MLP neurons of a small language model. Each row is named by its layer, matrix (gate and up: input weights) and neuron, and shows model dimensions 128-255. Each number is 500 + 40 x the weight over its row's rms, rounded and kept within 0 to 999. Numbers have three digits each. A neuron's up and down rows have the sign that makes its largest values positive.
A block is one neuron, or neurons of one layer that tend to fire together. Before each block is what it responds to, as a language model described it from the Wikipedia text at the highest values.

Subword pieces inside a word split after a leading letter, strongest on "ir" in air words (airlines, aircraft, aired), also land, back, water.
L4.gate73:505498545476471519472476464465534490488490519496532532486478533482513552410483537568512512487533524537496540454523506508475502417420541590501612457486521474489513501463521410477494531482516527546558473511493518440526497480501477529527532552531488488511548563481458473535468472501536463499527459562529455539495507456573526459469525539480510492552475483452492484515531541499440528512510
L4.up73:501482536530506485497495526512484437488519505570560461497508577463480563466542441534456544416477519508527487528491508396539391446476509487540477462450479539484545543575485482540501478444564517456492452498544510489533582460478469414498487501438593506482526527490452495563641496512546561493476503502508539494535534443527412473517503458545483487478569432453537478499510526541479521521485
L4.gate130:486492505526445501462542555486520446497475511532442505510511603515543490451475423453506545500552518535486570476534492470574535545490518514471513427472563462480468487458545469509497403452494513528511514585536517507465494516458436523536502566452428551423489508488565505450439492498514570568464471461465539537463612543573461460553562480534618477445497448400518549529508485481431507471482
L4.up130:467486547529459546452506498451391504518463447540535497472489437498505482507478480484463467501519526570466473492542509419519535462549555483559560569522444480522424505501512530509464482474470496524598549497507453547505404521511574482501473540491489455473438512498474513461465521510467482500554437464515513515456506532539484500474548499492436498489568496504529467499546556468461429540478
L4.gate136:421540525568513494442488495529499509465527521478582527543561496408478545497520477523462470516535509530565481499485444536502435502558437492488490391494470537486432415515507526520511496493525515452635476519441479531470495498453507481510457524489547494487563455439515520480447475583437565518506509548507493448489564469444430523474513550477473512545488519505501516526475481572461487503494
L4.up136:447508412471501522567419569451504463517456478480550519362461456537455483429529530490522518414500501501552482437476481481522501518532514568518444468494482486527519527474493486490569464507520496499550516491531495488550474508505502481536410459512563526475538413456485527563400457552506488546517495468552432508528496482516444450509560451484481507549512500467486499394491473495511417416514
L4.gate139:465516498377499460449507486468500557510535526486510521507493508531457499519504451553482514482541429384528474475513501476529507490470499471531458563592493452499467530483500443565503522511517501590588511460470484506517451492478405443500536448491412525551499531602494533479548507481603578448503560460531535553451510492518459525500515547496544499433473548525524570463468528513486478521549
L4.up139:515553501463563525502535466546478584451450458465493448447528484514449476537489544411408458541551496493517444531485487526513454481503490535467483502561549463511548483444479479511484468482519460434494647480463501536542432516455496507531557489476515521526401565451459611497439544495544524456494530494442469501528407485525529441481488506489463502517550499443522473479448483482461472505531
L4.gate148:547463504559597521522476597408504488555521525457469531470483510455479503426515486472439493545504486584521503553495505509432472435492465498596507515449486481523479464487430541551460482479442471532514494534525473468383521533507526535497452431498506567477507442545478454521501485520560514543551446480530525502507569497486498527491509560503481580491524546514518613522529462569470478557497
L4.up148:527503506507511509489453535453524528546528491419543515467522499557514560488515508506487571542547569415609504543478457458475474501441495479510455447544529507457446473514481517506508457541531477537476518456558554485565443525470475518516557511510527486542508469480490474549458553482532457494491524549469542473501516557476510480531482537509486523529560500432513474513544412545516412484544
L4.gate161:484528474512517507529523493539432478570522509485490518449530495599491440459516530571446483561499479490436529486529518452526531474556512461538528453538479474451464477493475468470466526484481497542576469499426497510510516474500468440496491493501454482530465495512503479550527519569508511463526546541461514553502502453644503470540456528455496506427461534488498500468499537467467511568591
L4.up161:525454392470551426447492548434467473455455507491475532538521517522532425519490502503461484544542510433481546532492507478447481450449525513528486461444517448520434472518445542418466458516546552539500517483507494500492465546500514504467480526547487486412471491408511504561396489507498495505528447436426515568513456527503531549539597502493495530552474454485532574558452531520551476459494
L4.gate293:448453508528530502449465533527518490512548488478494574500457508501541462559516496543454455490509522480523502551510583500521485481567506501431461465530552524433471528521519475473487460501491505470534461507458560580570507488423444434524503489536500520576452512466459494478527558532447545532544502483531601487487578450473520480537572506465441463451519627461501531519474451496468453540458
L4.up293:465526493466539510428524547534490549392424469512479455473472502519516556531476496544581516528437530573554459530468553484461508459529494395468431479467468542491458546522524505453488520450519479514564479519449471537482428464571486530481453534550538514570489433462531462452492479501513495538511445501482492505539532540543549423531531548527539511490496504491532480465436537464482554530479
L4.gate320:496520500485434453478496494447518373505444526443524497593480545494547487503585502544478468474537575540485506467565520489520489480536512515527494455494564508460530471455457441514484551464568483462499489551598437505501492558537452480497494598535528523458468487455464459485486586488537541526577452493557537501470461539496560484540540530526565543514505522490560556537479545472576522526574
L4.up320:547526561490443511518501470467534432505484495441478513512453541455432473542579453571471577490467536500546410513445532449486533487462535507446520497502585418470531493485489508513459563530506511599504490502522513492532560559510435438499438497545523481462486533426442472439518511495489574496483512529427564580537545500477556517495491481526461581526544504484501525531499515454577467493444

Fires inside stock Wikipedia phrasing: The opening census or climate sentences ("The average household"), gave after review outlets, year digits after 20/19, and mid-word pieces.
L13.gate184:466496506495534505476539513566500563463487477473490426526476577489550544549517466550511427418482543502464478522423509500556512504498527437426473500522499495494480478460447511434492484457537460435550583477598504507457535505485539474486493498492448585453500446451550533445479531397534527537465439519516536541550493476394448572459458445480490411514512450443482492466502565490605547471514
L13.up184:474515546551545510468547449616421546541477470484505482564512450506451516558554506468512459448526454535474499539497462532541456498450498535543427516542575517510511432549421503500484474518475552523453517518463526560508499490463481517479529474492525531486560497479515605472527484489464493501516463592510469498441512421503496504455526464511499572568552480459526482500522529478527478389467
L13.gate186:527519507480519549507535497545522515481547482482504481559443500481530455424597515506471536474519530449468538452486480527505571451452626453489539476445534459466502504418481443596596512473526511554468568472501526478485523552512516481524476549502457472521560483515476464470553420500519554508532517518556512491502486502510499528445475509437521504550478466478472445530448570529507499415514
L13.up186:462499473442477513489515488474454462463542511515533486526519501463528482470543495412592420444476524563465560485559480501516452488478534488566553539535396488588560460587520511497440517508512466548495482508510416523544496495515471536485486489477429462471450531450497441491519585408521513493527544511557482545518518502541432435582464517458491525545513528500472488564484489475426476549557
L13.gate199:485431540547535427516497502548498406521462529518543468546474460520506589536525466559604493424528490565474509571548428564529462473525510450522518485531563500508535474519492483540531568474457513484495503527464505519512426515485461518498511551524562458451434496479515530471529506512497527544482449591492516542456444472543537515476579429499453445515457455442485511509470473505429468539453
L13.up199:524467607473467503463558516495534442471500488484465515524486490499537518503578482451471489451563513510532461450465479484488522505578493412485499457555496539510486439487416469468483538483483446513566512467497494483407597567463506505480452558582518562545571493537604450435509443469519459473517500584450448532564515469563506564495458572419493443506570553460506523451538489511493564487491
L13.gate275:429492551509469494482539493510526495542487581545447500552497529530441551524518398590543474466496487529477445450379508492514492501447522469478479492516553498536467531549435482465524490512468562429480500442565499497493521513542476505532468504530486502553487467501476527519548509466489504513523508508472587491439504478483510509510455454473521417512537558497512524555605534492456605444495
L13.up275:503484495537464496461558450527475493523458455505500473513485571453478519464500538508537455471451531454487448466492434455476475482519564499545532500497521513517453511501465498506485511532457498557540487642527506504564472507520506515508421468485460532553532531522501579557462482548463535450601446502511399527534500501467504533504524502497456497512475540484457544486564445539467611590477
L13.gate341:534459416456497489409511481484496491535499498525499503494513525497521440499529534486487440467515517520500426499524539583548512522594475463511456480468532521488528494547506530466551442533496556549446530608445471418504504515489439432469417510464476515546451517539447538557476524451459471447539421494530548528479429491559574530517443463535547440513556578491483559490460525528495463470496
L13.up341:539552443520542526476535471537463569572451501476495512467525544487544562558560501465517428466518539492510486549487487492575519532590495434575482497528576492478491474521546454498533539501451546535501570525493526462523537481524520501446468516486492500510487423532451497554542456505462527503544459543507562466510503528534535430564472495493478475511494522507568566558481497447555563539540
L13.gate352:496496551497548425444478524452416416540462526526541500524525488467534524439550545505574598510535489475521527500453509442488539518526504396513468445490522541489485555470479464466541537515443441482484604513470552507406491466550459534470497486559572534535463461535522469471501488535436502539474492478490459558514487474490489531520480450394481528558480490454471478536476475517609495528506
L13.up352:541586526517433532525408498449454520472542567573506533449459527539453518539548479465491496502493505484469478563529466464531540451482551470489455508510494521531500520527549483513459547493461461486565543496440579565531485481414476521538514437483520481457486446542566415484532512524465442563497584544575505573481491508449509482513530504529444408450493560472488530487491507511540430493487
L13.gate362:478525520538522537542589539419477529528519467543527511457573550452519476517582533375495437527491529515502530506506473501455407524442481494400474494532470471490481536479475489519441483419494533550488554445494475480468500445517524580431556433496473499446529531540492612471550505481512501518531500553478391577458569492462530482504555496512519498557472501544447476508517534464563523486491
L13.up362:507481492468481521471579507507483585486491481491550461507513457496432440539528531495550499415515451495544508546463473479517464525495483464376519564525518544466481530585465474551475559463423559468497609484456508509524489527573520504470499516519532506401533467530479473491492517537544604472559491475512455512421496492491413499568533483497538547498420503494451522536523564511577502547504
L13.gate407:551498467487502468359501557496516715476477498522482474550496555486539461519541538492489488526555532482516417514476506528582499538539529460462538595477525570476508565549458532512559400516451526448520492544511518491525541543500518548483538470499452489503508531461444537499573547567491463510535499580514478451475509467526489508530562477503461490481469578482437502509503458478575492504519
L13.up407:561477488472528459492532549491387677500532487608447469535489552477524584538489506487509504517535509485513432507456506512489510543538536534416507501459501597481478510487463508565528518503448497482532500534464494523424530505469507494450443489512515564497456505478484533473534506491504488474530488593455504464509509486545483527503517515508502507495458519460405471522497497477572433512513

Short subword pieces inside a longer word, after its opening piece, especially "ab", e.g. est-ab-lished, de-vel-oped, reh-ab-ilitation, Trom-b-one.
L4.gate4:457460549520517452492533530490438507501517502469474525517480479450504451505451522510455464546569536498486561453561475536514509547555443469585507518512478502554491515486545400479465506494525460542489554415519509415484454450478407463513529536498500493521448546459451527531448444544518541458433449576527438502546549511512505443503521590542463482471546456495493455510522503429492476410485
L4.up4:519471561520496526508514430509502549529482468528483464526586426522540510473540463460482472536523443481439444409488566506478459535504406525492479475502529511533458431480576466484451491462510458454469511510488511495534518535425500482603500535559548511504503496418458475524447411512494510487453463507517508574463532452428499529564488447494492518432514457498446519492494522518537465502399
L4.gate121:511436505447486595480510477444485485471544486496513530507550474517583583524495571488530458557533515446488478466451478559544467498467491500548453527530461498448493458468539517507427511477502468581542492483506580430506493549487462554567467523574484576497464406458502467472514425475478497505480519472546544524523523572529444458411569526498542482407533519466463491564516468447452510406495
L4.up121:439404489524475521489545435456426457626477474493532479486544418483529456458540466510516487454542453509466489535531477486513550477492485455462515451512447508460511450474513523473507513520467480534465499493558493541498493493489440499521484484555510478455516613514532536474487495511532408487531491431495475503533512478516490488389549472553480471461544480529521486492489461482490585508531
L4.gate132:410555527443445515520551506464501473491513518556472524454524466472462530455465543524484442490478561474507553433540470634511450473529468504432535480556464531453469526517490501523507564480536518501565493487443529509449513460546479537524480513521488408493451513479493490561480423523586556528575485521565544536411535540487543488476466545544433561580470556498513539518517542539456507498503
L4.up132:445531565518535572471508621481447545429534503435482491430541504411512511455522528580518546542495522455535513498487579488517543580509487522475414547427529517498496525541480480521475527486473498535537555485479516467484518450515494445584537472549540527493515544446574520431529532453499618499503539545503550575475453434448420453442509478474493539490529459492500493460480503540464599485456
L4.gate349:557486494573484479419562408506519542539483495560518480484496438442501513499493504467542462482544498530492466480377518484547467496521472480419452512433504520570514501513515457521561521452452490481534535562489573523580478589566471565577456452553518441510467483502450539483473467456526582566533510585455485498490502488501516493504481471451460551498478527523441578527497459491496548428497
L4.up349:536497409512554532500492515494561511477496498498428495433550443526540560432519447485422492448514521491480539485474496519521479577501484530458451504422492441540501449480486429465507527489475513511436516524535505465429512615480516496540426493489520498468487491521502595463444474475473555576472534488478527508531514488525525515398541505418533509492524512576442552543492499507598463506483
L4.gate427:548497494540544457493512551515520440491520501477524442557582566450527391524581532431497499539544515477493508487494475481519458506497416523549540527467485516454521444456484516494475497516502509501493539507540497475478547518450482443522421457516508508496471553546498532445548412574423491509478527474504519520538465505441469545465508581453533494475451470530522557473509572447489518433477
L4.up427:521489496494499520472491559456540453484511492466434550523503575503484464417436407511526449556550533526498538548510490406517467484556475511466530568573517570461573558452438480551557509436409442481457491528535526494488518512504487553488483558473555490553467428547482538512551498509489535496435563475522418456526466593505539558516515494457537453565510419559485549498484513483521477471518
L4.gate488:539471534460508584553557485564477494481454421505517486499503525451488396483467511449503425548474466523534441466499508466487516526460479468503529530531472520459520481485604491515499430580442536540529464465432475574496474576484479457549498482428544470516530458491433506516484515518523480493464495574508511461545482431501569501536550535510495499490502459525473637470507497452495477506513
L4.up488:479497497504536447502483434494479479473514521517443532437535458524480484556477498458522501467438452498571464508590526472525492490475535512539493476479510605538556468456513544393474565492499459449529481553453471527536486544506533518520495519465486477441467499504438428505522536476511443472485472524461530485482519447534514458536459537485509522491475483364449526437633436446504509478461
L4.gate499:576505564463469452481525529510528529500574453436508489505531527503483541503478510435537433551504531472528575511558438503520484412482548486459474434457506533522479534450572484546486440530510475478475511466431465445403504455652477511565497520464468505509527583488549555378481494591460509534514494536549479569566492513494552493512551409486518476543482513512427533516531551449514492550513
L4.up499:507459537497454533552522528522530523476491541540491496515471484606480502518508549479474508476516447509547488512522501455529476554502480518524475448489438548470568576499489544539549543533531557524557579466488510581492501485565459481529467500550493495447472507509508521572442473528523511504516413462421496469555500593480550491484501507480484485505399503484479478478467520548566454415531
L4.gate504:499540454553465506553521442476474373540554482539437541513494482550505503450468544533495537469531457552528452485528500491532566495526542474466446471460398524523518513473534558482524547507473455548534531567568526471501477543509490496483507480493526513452474419436443485525423496565502560469475567498485501552528525462580431453532511454527493424561467556580429525445437498496504517492519
L4.up504:487432504453550542566481527571466554571525544518501530565549521538429476529483544477538499517502524535499484472607533522520554489507484507520489427468469540551537472458550518489510529513443529533501536459511625491487487506506455519491443438442521409454480443493468502472514438561612545540537487497523549508507550530545535537542443521568441431489606498467501465454546536420456560486524

Word-piece tokens that continue a word split into fragments, mostly in the middle, such as min-eral, ath-le-te, f-amily, A-ir; occasionally % or two.
L5.gate197:465526461502468506538512458570486511562563393376520430470474536498510521441470563516608445498542528523436444469517543486518460561491454491543577485540560527510455461500469483488445563517486494464449514515453444490540493536468536495490564532532546522516507558436512473438542456449442510549517472525546553559594546551495493508529519446503473461489553538570490494545418509505472540532510
L5.up197:471504516498514409523534419447461504511550510441546495483466511443512499535499561562529565526506581527476484537460527489525455456489504579436479474545529450501497472532553499559458486479482461421393442564533483572477498492510500552479422505445504499462452479422478558566545497451507498478500534501452439479482472582558514505525535488384465495462509499455532507527519498559480482436398

The second piece of a word split into tokens, mostly "resent" in represented/representatives, also year endings (20|10, 19|50) and exp|and, ex|ist.
L4.gate24:563470525412439514569495530571530486454502484516503479487503510500569526527522446460526463491535513472566495558395417514452513517498406482508512514536531473490479501518551494489421451480514476441522469510475472457491454562467518517401550441573554588505501454554532580445534494533501515487498494480523524507467496470473560520502541516528491459495525490505521569558438519502529504505491
L4.up24:508492441488444486563446559521492488532508498462437512558472481492476509465518515495497448472549515543525492448517506507542518523503511462483529518512526527512526526506535463472513488516506417471472451494456525468599553523537545462497534498513558520470516494548506460519602488509513469521431407482561447484497522489485457516434541485513515473388441519498503509527504473486474542492420
L4.gate101:562530531489482510513525492525464447512525505472496444426486520492503421418466538497486505435456445578406533504488473504422556455479516539440529473486491541446526468468628561497606480439493598429474487479495524575413478457559499534385511531464540482507504429453453492481513541522541572499502496550484502472470508554474420506490464521511500471536555585503482566515442524534489495537510
L4.up101:525535563509492551554450527478434500499512472555471482496535488483446479499474534496560561483479511528474550436541422585480512484471497473550473497485596527483514540459531586466506444511463509452441479506445531503458505440496483505414563442476541453542521492584506444514547520460457515513518426485477413485461452482518501508412436478523510470570578510446433503534484495540469559605461
L4.gate144:509474450466464539526523537402455532540525524463530508474529475546494404518517544452484472566437484547470520589516486471459459436522443511496474557535564498474530450514521413449478524469477423480501445508508497456476494526541461456407509539504533505447501466439557454511487552520487457463482456524522483487487520537525437484493486492505496548551492581527492549512516481480475541454521
L4.up144:507447527525515463447499470536418471411455475475511601438490496507522448518526482555481471420529548551466479446487389477519405527499523510508481496554523508421476536459496552555585507474482617495494518536504485499489466478489479503487556561466501488424506532483455421492541529486542551540582523474470502482489472546503404510423545481414526456533470579460580397445507486564478544531498
L4.gate222:489517531462512517509499471518590434598510457511528494499485483450482420440451443443525511586525469505531531466468527496462463478498530546549519488417516517467448483564525476516554475495478465460477358585546441562484484485446543459473443498513542444471514473506476467527465561534524497534473438480574523470503530505535441464475447474414517464504555542477540464561482498439512539494555
L4.up222:459516533566526483462516547438552508529579421530524469521543509535530419465485528495457539509532448466404498479438489536516493485532559558535548444543474504495486439475456512425509484564511485500510514505468477537510468477565461468475540520532533535462531544549463475466408498483496443598479496526456511506554498489514510460523467547467502473477524493466485538520490506491479501509597
L4.gate242:485459524507536524507480573473487482514489581540486506561470516397486439515455542482417530475550472533493502529494468487520516495512578481505528524501538519505477463536554507488514480521579463464432536469473447507511565560503498527514527473519441502513479433573464521530527426494561502432473443536510489498528544536482534499530461474446515535549549480490472427522416485534435529470451
L4.up242:536514441555478495580518523467482534491472522513392513576507488501474403439462550434531531487523518509518526449510442532435518478556490498544532574451509483580502468519536486490496454464481498447474447487485528575550485503456576510476541458511471540481478367575458485514513513483543537504502493469497512464553512522452522480526566505512468538479484457535544516499580463518541520578492
L4.gate323:494444460511494509486507455437521560483502428474526425421488509486478454490476533532476471449508492559448489462476506570470523507483446519516542516479528450517499485488468568483432552457503508489503526498425416481542462476513490466410415463530496488540476488517492441513451499515447490573465478457528499571457526552462478499424496495520525533445550479457469517556512441511558459544553
L4.up323:563434527475477520528487465469480428496445497494469535464529507486490477428441552505421492522485531550467524521494572482496474536511536498538515492481539510555504437457485525497494381490479596418471523439566518498462489509468537403516510526476511443491436529511537459506490518448556511567509509547471483463496503436444518499570456468580532540499419481566524451571539507569518476505457
L4.gate368:512411487500461546462470482436462542514525490425435473447483532506528491546506502494569545492521505508479504438522520441561507486463471544502453522531500457497506485462506531454547435568560487498575547516477497469523530472515519462441485499548493559414520454505483567464496491534448531565531556547452518497457469485441445549450573469478480497460506492495516472427509458487498559479541
L4.up368:460480480457527561459567547509462478442535503546428500454562513509497502498496482501511541433518489565512445514482615490536533459489452492556472487421491585396561563511478473534461484524518515475515509495512558430504533432557566478549520499577590494514548445439462502545459527475456537492486465512504528580531451544451496525517513502501472492543494467537449500496455538494456476583534
L4.gate454:540482487443532629512538515511492474567485433450506567491483496522525492453441550521453474479506493549480513566468578553540447556510493472464481538562531513563462443495498534572498428430495588520494595520563513486541502510525503573472520487519499537500450465532476597511540490447414456453554542431620551529509489514515523529515554444497467518465530513568441550530516478522523497511526
L4.up454:602455493541597486445485525500576486493455540412495484515473519522503477449501473513526584491495495572486522535434495430489507496488469407480487572504474591461482443527533491490543508487560427522444514504535446509524470446505576516486538568460526529542433531517484444494554556455449543485505490488497521527484512454513495523553475457455563474451538426503557491559446538581483570496469

Short middle fragments of long words split into pieces, especially after prefixes like dist-, con-, de-, as in dist-rib-ute, d-est-ination, con-st-ruction.
L5.gate78:533429524521498503543515477510454544461392493533444456452466547446512491469486498495495443597540517481479514485517489461487486547498482541436570502475452535482472496488564469500495517495517450518548474478484422522516475506451543454528531459527587499527454445427539528486487466569586568520522476508558467539435508567471501571529475569459513480479473517537471527459453484452455419524493
L5.up78:476517515516509527491501523480526497498529533491499436523546561529394570505449563512494504506488450530513528505519575402401508492542472501505573542473525529521518495569523475506544508497446517524494513425477500496459482466541515494487527382462528472494501513442538508497467541468536534540505503497548546466475405508553451484591457523486542427517463536436548561474522500514529387508500